Weights of a small transformer language model.
Architecture: learned positions, tied embeddings.
Training: a variant of Muon for these matrices, 829M tokens, 6626 steps.
MLP neurons of a small language model. Each row is named by its layer, matrix (up: input weights) and neuron, and shows model dimensions 80-335. Each number is 128 + 32 x the weight over its row's rms, rounded and kept within 0 to 255. Numbers have three digits each.
After each neuron's rows, "fires on" lists the tokens most often at its 100 highest values on Wikipedia text that the model never trained on.

L2.up1638:083108127117115103162146145121136110098083151093146117089146167114129101188134063142131134111094130156126170146068142169146133104105189187180139048141078124150146056120160179110126121162084107158065146099127118104130152125106101031090196158063137102100182118108127182130176138111106120170127165177125148212159134139174122157123106092146094128198051108131077117111155056140128121165142148075067113129102156076192087140145121093116111156147143118150135152117086117132119125149159119150101119152141082157114146109164194152116151156155164092144181108173105080146125114142136134126156139127155106123170089083140096153080175124151163143102143127154153113109116163140146131170131113138150133093168153145119141193127156186092093186163140148135106164115161135138096132144127137
fires on: " to", "ing", " by", " new", "ed"

L3.up1211:137051180114106149134128132187110099107149117122126127160131094128132171097158136125121142082130161121156075128124150048107154092116155125105139176136147136095087092148113110154085152088171166149149121109122103127077134140224057138100110111132128140099108134094146094194116127119116158156151113068113145150130158167107172135139089128119155145160092175114118137134161197120104142145099114151156144133142031117096124076102137120146119141150076151157163139158094169137135111131100123148168135125067147146135118129081124127142113092099130137092148149125049132102074131097145098217210170098065083134087107155097122160098153121138100160053122133207132101112187116133118159091117147098116065139130129093139163125162102185132132159144155145175143125106075148196130113127081113
fires on: " not", "s", "t", " than"

L2.up101:093086195109122159110131139121099101205182070134078100122123112160159147164122109153175143150124095089126150123097098144115107127149171064131186139144138115106134184115157082164178096161133191104163023115123094119110041108103139187111114184166171083060166133143035141134119170103133117176122138065132156145144104075160164139142151138114149063123097099131115087056159128083151157086116166138171104093170192102123137111151209105102128095156086118163127136158161208153132129107216170111123108062117170130103124106130082130176154123156164173094109217152118117065184098161107105148090162140062139132104094116136140092097112152160063136103146078175121158120107207149144146121156163107177140140118125149135152124157118108138121119118143169088151171159157137119140168137150123
fires on: " |", " "

L5.up616:160174097161086191135112121154181128072131110065131134115114168110171145117174109138081168134127075087154124104116115151119124082168113124110148140161161102170102110117158156113104142118111139190167108151105189192046125098179133083134156109141103140091108124176091175154079110148097073077091131072122107116104159128125130137127158081118145191172153138103100123172087175090135089112061157182083165120080121124112137151106119154183145099131134138147163082112099115138070131165157080069101140126129114130166133104106173065134131129047127172167126152091159184120156178104137098140122080136145164125102152151114124114156091096149151081099207128139092141137144120154122102208122133139195138129117193084200106091075155198130175158168108099107105132169122119184127122165146131
fires on: " ", " an", "-"

L5.up1497:096086144136120195064148119151089161100108158090143081060176128137159149147008185146074162133105169118109137166134157088149147148095136114145121129136202091142119079158079107085121106154136145167126128144100076141158134105130139159162188147070161133110145140106099090127103108105140156114070078142098139107062227196081095180152157122141146113059089158108131166133130136129158108102134157139089117164145129089097176072121082099087132139174044135133135225123127141170053157137154130089104178122135088148182148112158130179137099117141157097188163120102152110118093121139122109132142101070150099145166115144117109137144107162118105090147161138113130087137122091115090146148106163086163118109128126138167087189109163104113163128102068084159145206147089146108123145116139180
fires on: "."

L2.up1519:093133084196180064158160131173096125153183129118159182114113166133183085113118135119164130128130124158116096180100146144126168144072116135110111144133110154143117078151123098100113105111130115100114157172105122169116111155084088114116124107120093102148181139147117141065129135075125171096163110131148161140142099108110102096113093071114177126166107112184098093183165146089140154107156128110060104096127106128205148136034125140144152105074087119131114169061123156123165094172158135157109135140105106059147114067095161153088121108093124124094194133109139089170083143153174109170132158146150152101119076120078187086120179150107122121164092077148138114165172139106168103128135099106113172106118135156111098153135152052097079128114149116126121100128095159148106099136145139
fires on: " of", " well", " with", " these", " which"

L5.up1655:142123192095121162117101074099148084152077124183164166097125131170137129105125099169079088080150175135150132151152095163140115107160176145157072157139114113141132093162125120123171088157181151150160112137116112171144067069114124125097095098119186150139113202088157128138105083114119123085152115181136109114107120138080113073087109095163147078159114125129185105146123060145207165107120100170086092164129112153119168139146168075120117140198096109088158086133101092134180121131170117190084087162074125136122090140137117095106160141105167122086121134157208148099125093120109061126119179085133126122128162153136086165151173089128121154107058151132147141114115087193178089119148151113132107133118135153166128124079110132142164104115098135117130145160128109061192208122158107
fires on: "-", "/", ",", "\n", " |", " and"

L2.up303:070113157122126109133178153130176157145153145114096116108128112096145187130152155160146113184091148158118125057060114110103179048123099239121110146104146117130147155117153151148124155175093148156130131094135148123152133136099106073121079136162121135164130135170080079134149119144058110118157121141134174112165188147152055146109170098119170145131145169088127153129146096127121115090094097134098105169123150162035140118045145138133111170113088127143128104158172131114158105089136105186184175092175110104099152136145199123128093078125057119111146173082123077042126136104093155098086077092166132112189062145132100180134158159124100128137162114157176150102136134141124065043191114115092098162116113115143157142208137160095106129130082160087083096143122100135090102183164113
fires on: " he", " Candidate", " team", " student", " individual", " students"

L2.up250:125142128112137171134141131151160158177152178128197130121140179181075160103147127140124139097148113103139111133167082157171146131114151138189137086095108185111109104138099086144130153097088152104087105146085142094152143149155161172160185217162128126148198109110112139128141168104137063132147119132127172114172122166133144162127108102165119166177160135121163154133120115095097128121121091088119155121122145130084144144114170124103110174185110219135088141153113151121105188123158106142138100096116147154120115121097147141144119123131149130116114138117131182111141127105088129131163120119145108073178195184139145121109159067131147129089196145135144104187114124160144105088113110200162157134124122164107107108131123064148098108103144108116155155176057183139137169161174092
fires on: "\n"

L5.up1716:231085074125138103117177064192111145078170105084141150153094168135138147159091134124089139034105164087089145093159084146162133138171150126189151162103150110142149092157149137096049182141112097129107084094125136136169154108101109155133166164075140089110135110122153134137162176196124131153167138155129110142174077145131153107094135120125097085172097144140142146160185096073161151082163084111144141142088146134164111103155141135116078162107109112110105131120156131056092148117139156182127165135145082111163120096146135210144192142167123129078122091114105120135116125121090144142117104112112096104086106124162134123120106128108157181115134013140142086107132111118110088165166138190141079152148131186090109182132149109109115078153122135136104194168149131176091118205115132
fires on: " |", " as", "1", " ", "0"

L3.up1354:149165113074123145181133129079124146076130105172088097139130146132104162122112137090143198142112138088174149099160119138137152116068144146048081147091179076057145123177109141117125073131195121129119161152107121125080092096109159097096120128145108142077148102086113046124192170126139094108161127117092126165066107108104172087100149047111085153147134041153122147129118183109159207081112131134088126120092121109104084108074095147132140104152137135145125119115115078151131080122138082123143140111133151178203102160151125145139178102121106176112126131130114065063108128129108122115126129161153195096116071121128080117110122139056068139099079113101161129083157108156149186120140107110134160103105097173092147113099185077090141138091174144156143136131133093116183075112147110
fires on: "1", "2", " Party"

L3.up1772:151108118093139103140119137096148130148133142138175125115185101109159165155120098088154116116123123052116178133143114161186122181092131087112178115104042131172143128138106057127151135116127135114150199142162128108097091080067141132124122152098101129136120180172169109082142148113132115106175126082109144164160115069163079106095080150173072126125094135119129071109128150144150118064174124138107135162171129134135130129121173142103103091057123111180121098133119149133071152134138108154137102118104053153160127129107117095148102095083106094156155136104099197149047162125170110187159128122160141155098147133133146109120153118147099136150104168146150147175109114208103110125164150170098184132063137144133107147122122126127115175168126069111149076122096168154130214163156130
fires on: " well", "/", "\n", " and", "0", ","

L5.up1602:086128143099153138153082177216138096092093136100177143078109081089112145148098170157071150089107122157157085152140141165105141140134106096092158141117142090128137145083093134161143098138162130183140134161117124163089103043126095111081172161151100098150182177097149106153079139148124076160067114079119073138184149153135149115170142084119103141159128117090186093112096151181131123081101070159123122089157175160179102130092102121097162070102113119103182162091105093124091069130117112129105109101094142146153120095105070158136122147101083168129126162076144114168094185117145095139127112156161093084115098123131102140135125049130177159070176138127116126122138126112078141173112185203196165144153136124175133107116139126142112162131185138081122127124097160111112132118172113
fires on: " "

L2.up261:162130138197102150212110207127150142122115169092128108157122120161114053177104125129109101095096174081096140083100090157140139097081110129174081117155164174123150172115156231142162113183097103124105108090084154114174136105095117156163133174111139135114110147140193126148111093140099158174114112158060125099051114137142115136076180124135111140188079116152152174134126088165100136101149137139114083138120105154157116146137174129068115083169134125128131146084085130144160141164158104132121127143171104079118155163095186120134091112130133120104151120122098046183106141153154188134139185084137110136117117133150058153130027177114141176186115154161195136127160116101146142149215076131052107162180072159123167114194064119089088131172106158110177143177155098095135116148166155
fires on: " with", " by", " to"

L5.up737:194126074093096094153128075133131155107181140153148142059118141133140119134179196147096142099082124177112133133118140138162125094175116113136124142120159128181095140120114114146111121102082131182141173112094095127184056139182147111105147130111139136074083104122149142115134113131083160045152122138170104130194103154100171135057129132093158138131088066171082176105168170098125081061146083163092117156112126137200196140175162152110099121126059200151088171097160158154085120146123121083165170131099107024186134140121130154098162167168131109144172129139134107159090095135091140093133089173112160123121115110139059136092131075169112183147152068132132154139117113120154127180162149130166133174098136179225149156126153118120088153098124142060160146131159130161201097159143120
fires on: " |"

L3.up905:147137198064165159115103181148145118114105120169137111139147132135109132081094092185181126127145096076089148123165166130096131142127111101147115139095163132140125145132176111176173153156105131101079088114082125157162132134113142193080154150124149123170120152113113108134162162129168175104155154083160186098115104147182065154098153145100054139136094069122134186134106146075185156140131161143163068122128142140171130117155126086095188131163102165127088149189082184114123224085165130100039105135031141090086101094113149097148170142171163103088168155128133163122192156105128199161114169106145121173116134095181155047077150143112145113124136171119098103097120066163095118057147162170197107174116143124148141133175127128203146105121160137136184123141101164161145097175108153
fires on: " |", "\n"

L5.up627:130130166167115109128107164084122148117118113085107113092149179107146160137091115147119135140129143106084093145111154142130139111077127186116090100142134069081088119120145144167126145132120092105191092150117103140124146113133148164146109119136099140103082132065103111097185143151162100143133175069155115079157166147149106096117111145127183109137123127084197123143113098168135108124147109103200165213145115108132152156166071133107187064125155109080092187136133141105152121063099124123125143153139089213125108149080132141102152179151176089128102144081112140180125106165095163115111142111127154114118102121131197173146119091198092087140129212171036113181112098114136099205154167121138163197173112105112149158101123096089109150088153089099085135113103159074078159131154085
fires on: "9", "0", "1", "8", " called", " known"

L2.up1496:112113098123153177196116119077105145084126120163131194076133119119152163118124173154109160102080217129089078115100109112135156103191101168117128097076142162160171092162102195119164123108114053166120192143171171117147128148157121141192150086115148122117129124135094154135209122126093167110061108145119038154103174101125168178142105073145084176175131097141120142183165097154084116149195133113152110145124178152127115083115105146106154158061110178133118119106103131107120156179073154117112190069094079118191087172137144206084148124136077111129150138119134068104092162123174154148111090105162137070109140095157085126096117105084086162108156165127149144119143139080166122134073135145217157115066106143146090162098159161176093123082106172124145094110076142122184133096099127
fires on: " |"

L5.up1498:082187102190198157088075127178118205105087160105137092080081105135148178171116140090129135097124105140146121150173107152140130093112139139138116135120145114148114106171153098113149176135107101117163154150125126051131085153207107113166123201146159155089140157149145116155143127133175121171150168118085075155086144169074089136104162122097125106116066116169086185204130086088129185100146151159131158159118042111119146107138072103089128102193104158180146104159153124161100153093166139065161118061147093151123171119119125181119105123105186139211121114139132156155077093144119111133157125175180136157100152085113188112130127106142121089194170083137095053136094112169117091125125100122156125051126145138137136078127106147125128031106076132116143127170105140157141062150097162
fires on: "."

L3.up1003:151087151117138134082121076091087105071116128176117153104136101161083133090084131124085154135127123116125111132105142142149169102091159137120081151189125106139082151148125125092175145169160080126129120107092156116101088145184119127144113091118077121086127130204096028124097088151115089106128110138088179114125131141085162238149107130068098097108137134131112112103147170141120188117209108166138070137115113168131134131133097120120144073172107201118119077075122061114127117171095100153090160114151161111122153152098112139050098118168148106095115167149101150166173118126106075119147169144129109106094077172150135117142127047149175089167171116143162177103128122123127163175096134140103081145111124134155123181146142185120127122121107121105116082124106156155147132134158111
fires on: " to", " not", " must", "t"

L3.up754:148179086136173134148107164126102113134109103124181103105130113125153169145138140122111151182158114138130117129120093145158153184102110115111120069075136083065133116070148119142116032101149182119171126152164100066091096129136147107172114128130164142149169110120190077145125129109096112119119098130152132119091145168153107124112078069149160093108160088121146163137121147106178159122151116153073157125143143143160113123122146096103086118218090135141128064122094146127120077128137135144158074072128105171163140066138115105129118133127109145138100151113141117124099080161166145092088077119123128140093153166142105123135060068097116132102080099103134144061104160183110129123190107157101151145124105138129110111113138096111128146116136113126129143112110120077166122094135082
fires on: "1", "2"

L3.up1200:160109098144213157164110068108076132096136091168144129102131120167120095142147176165095148109114126104086146122183131064132133150189096164125178147109138133166123094144094119152153133127107102136132140136074145135135158050139131113075176160109155175118192116070123066105179138123175137116083185118147078164148142131107120149160096123146122105169132078112118139127139146137128067115115157138125126082126185178198095204126126098129090164074165172227101126084121112092138102132173090103157093107075145081138153107107184134066196133106109110104139198184123113141087130176129176134134092124142131129154055157169101158120136089131096158114145158110133117124149128120108115165140202180142131188090094133158114112126140124201057119069121153098153143153068136063188176152099138
fires on: " |", " ", ";"

L5.up238:104153136165203099080151158092113161098154137133128141142170099115116163149126118129131160067153188097131165181100140165075158121117155142188237149137140165161112101131170088179125143187131131165152165161163060077166081125156158161145151108082152148093172127123128133102090141153113118097115080150132143176148095103105149146136088117114108174070089060124124135083143159105105125133130138162141117134117163151134118116167150103054092104130127114089131117072127066092172130102092128143150092091098077131128144134042181084085193106073123116120124115101146130109119084167156096168119090119152112149158115139168133116129106131169110119179121159096134120194122112126164153096192188080163071104133103139132100122152110085089137131106124146086129147151158114098110092174107101
fires on: "3", " or", "5", " result", " however", ","

L5.up1266:208138084150137164205107105125119163093107132125163080084143134155107137128198143059171113154134092107142120171098103105124093102152151107089082135153111096148151072145064160112134128043133064092117180152118133149163078167079098094158112129092167130118145109159134143080084125144176137104111146074171143138157125147128180141142123129151164163177121143146107134095182190086162146096176142112035152133141056132141171118118144096118099121124159202137153121143110082161092118112075118183135128084111141098134149154140124137149176087106045154128117145125155142107068121137103041106117119113123174122133089157137109131108177131130103137115115075125120098106168173129104185099109155101164175169143128130147151177107073139124109138078102100163142117116182135177130136198150137
fires on: " |", "|", " "

L5.up1138:192114095178137111084091146097149088177157138137128156116084180116091129156100130148117123147081129155180170090121143148153118174138113133141152093103101089101078110143079131136168142100149119104117166155111135085111103162140152129134149122168106134116176161110124115104099103090094131099140141143137142114135135138165122113082118122138076172130102097120173074135127072150109143139111177148132119118172171137158126127103102095135159085133154155118129140135152146105127110116182132122128169168140093164149141165087158075124120152154102117120150170120065161131067107138120144160133154083177187115097125116115098130084117118144159095102176194094057097111111094160152190147151143131116177146126120115162052054105114154108159149119150104126113111090144102089116152143160032
fires on: "9", "2", ",", "8", " been", "1"

L5.up36:104126114161173157080075076132066161110108135144149100075085167124128191106113155111068170127149138084088145136119099152131141167165117064120110125119138076170163128175149083090099174123136104148201155089134090136158137144159144080124127163144083100121111139123102070108078155113169134145179111164120136123118121169147072179135090103138154099144156133129079174136145117155074103132189102124128177138121156181149123135153203151092141106163091186180112126161109120078151115206179096100184122120145122137167078118106135141140108091130224095145092096081162135179091095105120109130174139107168096175159086128146101080157106145100089121117212122116145153105100097179110165193105105113175122093072105189230083150142188126152149113115150169157167145163122110169122134124103112
fires on: ",", "\n", ".", "—", " ("

L5.up962:119126178140177145095158161150192155099121165085149145129125101141089110137111092157172134180101148132122083159146133172135182090137138100118134131159219100118116116166093120069138099124116148102054163091106140067212109110163153108134158240121117096072127130108103136125171171169124120178112108108081097098103120067129065161126149161094140101079186114115128120111184103087062148151157115128113200086172066115114118138089100115113131133110160196210097061148078208125152105122147132072170168112144052189141101116102193103119163162144129067137117154138087105123091120105106139098159147160140142110103135162130130189134161146068101155152165137127086118093085083181129196150167187127129125140122141075120105116132091131157144121107092099179112176148146134126115140097144108
fires on: ".", " was", " be", " against", " were"

L3.up1530:187124107120147119136112151174181195063145139106166151192079118140183156054140129101090130136097144079205177113155148142157164123126087132123086085116143116113172122184150120110120177159119151195106134089156139146067086145118132142185160117121120108121140120091118149182094118135113151137158087118171084103111108143206100141094132137124119087181085098126147145125113103085161131156121135131081129158148170085151100090151195192182140121110162105104122145173123136110152124144127114094119201129071076123181170070137106093184134196079109193095107133094092189165101114111154152147163107100119178109155120097136096148157140161166153084132117159094132131089121098138146118085096178161108123131145125148147139096088138132135049151144117132146088144094112151141131102148116134
fires on: " a", "-"

L2.up937:166149189173116126154117142104130160099135163110154105098115094116120126133145075163117177129123129077106204191149112127192163099145148109140071157179112112111131178131132144079133149148056114176174159091111126130154144151119103131139146128146059108098137113168131125111106163170118138103090143122198131127107095209158169197158178136121187134160075069148094106107167117110162146140114119160215058132141132143116104073098111100188091136145183128137092180149070162148088129177139142188115194153181159123151122167126225165139118117094167086103133100147081129207144097171165144121092169116105129105143124141122135095150101153128066099129132184126147137118104102126171158166087067120118157184101093132135122161132108130152117136203074097115131149122131135162118166128150130
fires on: " to", " at", " Chicago", " London", " with"

L2.up736:147116125053158104107153082076089123148149167163124103155129070080163138134143165084094117058135160123169096134119055126152143045106089100118155061120130158093139124140098150166084126119178140115101126152169172095102117151157061140120178127117064121122155167128150066114152129134116126161091060077082141143126144114144144110157122183112167122129154097103174129099124081124150125174140158076149141104129143117134120145176114168132175159180154129165196134139121150115163124138152149158091126139158162135092094081124104109082022110156139122079114160191084134131114099144203070111109096149167095155127160161181116097124185125106114077123180162166164103108110147170118099105148107048153121175096108087128119165151165150073188140095146135155168119174132098113164156149123108
fires on: " also", " as", " it", " now", " known", ","

L5.up197:200126190132149050105135082155155138139093139091105138114183162164134131073114168167181138104107195136134102113149152205113067140189131090137133158072157124131115090099152170103146148116172101071171131148094105145119091072078150156143133154124109104123152098132104145141130113162114123077096136179206129082149123136103160138171083110164142123060144150091110141096149135146140176108169109169081122180110070139153161111128114139082174073109114146113163127216126128127149150147181111151135095101067088149136115080119128118100086079092175145095192129103154091087116096104160161202122091094113094140164132134131096129158142139124146161117119104154135140172050132168178107130105068163138200086105137153109161136133110121094137134128165122059122138162132151119159243130097128
fires on: ",", " and", "—", " |", "."

L5.up690:126108102086136053151098129166076106155105116082127132139116124120095091121094102134141170129160074140171146176139121184119062105077047135144143070116089105155141125113086179125140206125175110087150129092126146149155095095074104133116139092103141105028202133131142146054116122095139174105109147163133127185135107141103110137120156134136101150137138160100150164180132153131100153149174143169074104103175126077166134140199111157102178084156123130187130129137109123103120119172116107114115136131145118085124145110150123114165091130123171157116148131180057136109100103135186109069142089172147102121117102087083073109071122098123130068137100109114181062081148081179141108082138095160135164140131151151142157168143155148133225071120145085102094129104175118145072118127126070
fires on: ",", " also", " that", " eventually", " then", " later"

L5.up771:105111131121123090092146137109124108160144114166170121147175129106120090068119145112080076107130146125126133125135076125132103159143157156096106124113072116142143078122088114143185135125146125161134163122099105103102070120178157141078186096140161183090076068123124103101118042085143140120069065072095156142052171079111098167121103125150106129103107110105146144147137141111127109195143120148110162158214141126151148110214138129126149097145109175140130139121095150083119146146124140152129137167109063117150064086047072128108059148135150124113092119137121123079070129102213087121171141159208091134106118102122135150143139123106126106079141109076060128163127169102143104177146121155082209092129174173174066079147164141123086117103130183186093123144085121103094209158199130
fires on: ",", "-", "–", " been"

L2.up1617:129113078124179156214096102140153121144119133106105150115155153099112129140092111114132200119127122153134107079115088122101107108150113101094104111112098178106166133114129167112095107134099134112165129173103133117074085147137084106151154146138129109179137152153102172082159112176165179084100102087096138139141109104179102130165123120137120129143069150073099164108147115087152165126155114140133140089090110143148138197155098168108163143057164138144175127200151090103148129109187147128126146095129095183115150134092193112144110116120070147165127060136131139141148136139149118110117125138105130134100118196118171128132170133070210078128153189137104148158109141134155120128095110133106158179093143127163111098081146138168091110098134114099150109115136167160171113151162076
fires on: " (", " elevation", "-"

L2.up1079:082116165138066096132121180104103125099141090092148127164114097152072113063130145184117211097111167062136177125109111170153077171128151085156104139159121167120129140107094169163131171146123101117079115165151101126120206099112115138118110096068072131096120130160149076108089086109152159131128134158144147079088115126116135183118130124074105121146120129128118147116187090136104101130200084136080064112122109140149118178136136141082125121112165090072108114135110051140174154174065122133090139074127108113147105174086162169118132094124202144117114107163091168145107178129109091111134174154085139166119139139153122133151142105171145172131086100185136129062144125138095082125159204129134157142138113110135176152154114086181194134115127148093200111035145126144179144159066163
fires on: " to", " with"

L5.up1636:117088120192184127155194134134091159164208161131115095108140124147097067090132133077127114128130132128107134087141128113152128130164121178114110145148141076136138104183132163100122148141171150134130145137074107106157125114069139115116201076078136194152163099169189132134027144116149179086144108091134174118158070112110110082140102140146121131186163152113121121112195099092118069138183090134133142184134075159134151141165134144098105138126138147079114215104123120164086166178116146145176167145066054102172090182132087125117117150083122093161094101117181138141111120158092134106080090129150123159127136150100124114089176141146080132120090080128123123130154154145184131137132184114093072157108155165128143160151112094073092052131083147151160133112165149148157088128096078
fires on: ",", " and", ";", " |"

L2.up220:115118130118149064126106120122114104165173164181154133163069166099123082150093070156154129100162171138169110111122088142193116086063137152120168100110124203062138082155068090130127149083081099115124115131038174109109104158168125093166196155171108149129143192141130103170130107081163135131099126093080134140205100111076080128126111195125144165142145076103093142109126039118155161109171170127110139123122096111121186133166174105093129161105113149177149139175130143144136109108132128144167102125081114160139111132084112147127122098100167141176143166195084083182138131098114123077165075163127177108104115117155144116119143189071115115135164173171096089159092110135133125083125106120169166125109117106129177169108102131032165090114119144070189100104166148094190135109158129
fires on: "-", "8", "7", " (", "3", "6"

L2.up1374:137148167177092129112131139150127122092145119094116142152130114108159197131134121156070133127141115120175188181130184114113115169116123160113076160167116141127168124152064072101139123053095124097113102110067161097121069162114126165098164127084200056172157159106132082121155176098148116110120144110136117169109101081083104132111082142103120102123099092170119111104116137148044119114145153077144115110165146121121135078118154067107112106107079210150149088113141105110114099119155108107127128133120085140187161168097156071128112125166119099137159147123081073164093105139103178153124129142117177129102139115129181079190146105122115106122126164123117121109118102129059163050113132149146148093136133192113112111134082121134108133129145132078197109101112094143087149099126089
fires on: "1", "0", "2", "4", "3", "6"

L2.up753:152158129171065124057099113121065169120111134086116121133128147141083037078194130161133158097093161137134141140137124120124104122136159129132183100136110063104132097107146146128164184114119108072141133107128106080104146132103169143160158144163137083073125121183129124145116108080150160116196135227157185134133131131119156155088174105102144102100078114144114146104209126130161082141133074088111137119127125174121047096173094151106148179050105125156133128152187058136159096165143102103162093132168074132164160132139046129133087131137135105110115184133050095134115183112170092141105170118124070075140118168156146131125061174130100146113177129144097169050185092116122076074130114083115129127119152131096084172112103136147138106093093150190152126132119128173109086116063119
fires on: " (", " \"", "\"", " to", ":", "and"

L3.up1643:109142174212145085150147089146060136167148087102122134159145165120147152134173092154159166160171155156126132147124115130173099071134146119129044115081052085074106219143170092103147099106124051157110143143119192134111115111133135139136114102133099131135083128146167099151171131133175110118156173123085114139156123147122044156098141116141130126138165074133104106142105113091126159098109170129210115084127145067102171125157157125115144129134134160171173124113140114110162064081127078074170061137106121098118134106128100093112154145133206186153162128115130118144128165101156166063126158133157194150133083157136115170032200107101141179171114145109130079188175035163130140149112155154090115153119161163095097088076087143102134153136143165122178150133174145185098080115094083
fires on: "4", "6", "5", "3", "2", "8"

L5.up40:074100151170125086124087171128128148177173137201111138146156080197077166097139200137086160137126115071197162125103102102128102111165135134158127097177127164167057136156084128144123121129115125088125164158194121148067120092138162150133182170098072125134176103186119125126112146089108091123078124174196156125050147148085189111107163165117087137125119133115079171082151180172193116197138144114068102125108164146112170131143061117139065156121134129140083107070130133161066070204123100132119124110112107160122113185120074131125127059154152122160144115129130143143124116141086061190114123129216115097173070158078131060119159128141126183133134179115153109160159156172118118123189128162105117160151144130143102132113106081122097131104183119152096129200118168147159130137092095
fires on: "–", " and", ",", " of"

L3.up1479:133073121152153112077137112124145154092145126120128138153099172131113060122124087128124078102129159142148119117108087130113177136134097067173121101134081109035098084115157110086083129134134071132074113136128179107161155142145154129134175102089091083114118119133108131065174149104212183182155126178123161054135118107136100139047145152128110157218137088135111148144093152129124130137127117132132137124174087187078100079111092077149129173115146082164122139176093129076144084126092102159147178181153131095169157085108152095111150165147147178103149122154138121143113169136162123092136181083099127148100108164114122082108140115115057139078171100127129062070147069107115091095173157074112109160108153139112106115084124085129143100112098122163146145151123093138142096152130099
fires on: " was", " not", "t", " were", " being", " to"

L2.up284:107084116167190118081117131176130126095147100060129126165071110077160114136163159108128119110141123157128131165157151103095124133166072131101161118078096087144174130148096086128120129113106142144117058190109079062115126097114118131139128154127067130089155093146162147133147105090115135110132124120142132169114152066138094038112105058146083132098124132123164116113255114170126127133112051095156093066134156101174124044161104114097130104076134118133137130179159138120141142140154134143151124102117141103113111130113141067107112168133118182181169142110146134163168111135196081159098148115166170096102181123095156119147126193098103135158085101180104179109108034126131192064113085136120103147123116130098146154105156108126133156088100105044111151173130190153142088128131199
fires on: " of", "ody", " with", " For"

L2.up711:084080108125093094142111137150105094080137154151115182144077078196160116047122169123114139175107082054166183126124110095187153165127117144177120165173114184061160212109168096117144168090161093140133125035120139124129169067118146111185116125107117109084205135129102123101119097108140165081074144109128110121095144140059170115122110120121098101183089146117101092089106148076122101111120095097123089182127158125131139143172169101083119138129129093061135149098109066160203154144105097161097086103144097114107137143150130169139177073120109152139153154173161087179122123132148130123181133085146145139190160114141137174135171122149094158182147095160141164170155113161114129119090157119129174171185071167185148212116110116125143158133116193164164144073112114104087101104123113
fires on: " with", " singer", " Minister", " choreographer", " remix"

L3.up1607:107116100166097174137095094173167149105114086193155150183086132140170126126138090113119105183115161105135081114067126122135143134113148185111082090095132177140121074145139088127140145113174117083187124169109123086045149118172175074133122162122092128074137167053090089121178132156136128055130171147127094080144116152079172137130124104191170176159149115057156182170171174043108134133119135145101112101157153079179176104093104128128073105118147153167079130103141153126067151185124085144123023114123122107169124141101085153157164142070086120102139137154113147111127187157103095164165068138168145162156090133120142126190102125077124146129162121176134151134180115108128101143151133067132123129140106157166197133147108164161128135153124105149132096140123152142166091130143114
fires on: " ", ".", " to", "ig", "6"

L5.up1031:138133100107096130137097095179103103161106169111161090139144173143108130119149161075101158140167135099102164124049108033118115073140062107192160057137108078090129119093095117176158110129122112162124156135127088134167108141096102124113097064127129121040118148131124148116101131147136191098154118067106152119133164136107153141145098126113120185137160078126149125163131127127107144129139124152116115102146109153130186097129037149145204142226176134170141106160097093160105089112062096159140197099136148104152172141122128060093139089214167160181134054143097065141086119104068119142176154139146097120174143115117118149075146172193083112081131098088126101147168107175130167108124149100171085164108134115136148127121127105117094144123104191176145156118082114156143109133055107
fires on: " had", "t", " I", " have", "s", " has"

L5.up1658:127131157055119097124110118081088099147090149166112164128096147187122186155143110164178168120126139124123112135142162163185116114164087088142146136117109118123163179094105144070116132131164150129098101137143135081039105137088169138098114165130177147081144206114179134152113173101210174086079130092154132158152157160130098204096086129129079127155137122090117107131148189134129148080081142120144145111198159149065177180126116123121164128157106093114163077129084149054128143074133088152128178170098111131110125159114117137079074101156141111145156183081144120141085174190144125223115147112140097138182114140151126154108125117148149152108128105108159073072140135112080096113130097124052161086140128145141133123120111160181147119184110092112161118128102119103127180104132148
fires on: "-", "0", " and", "9"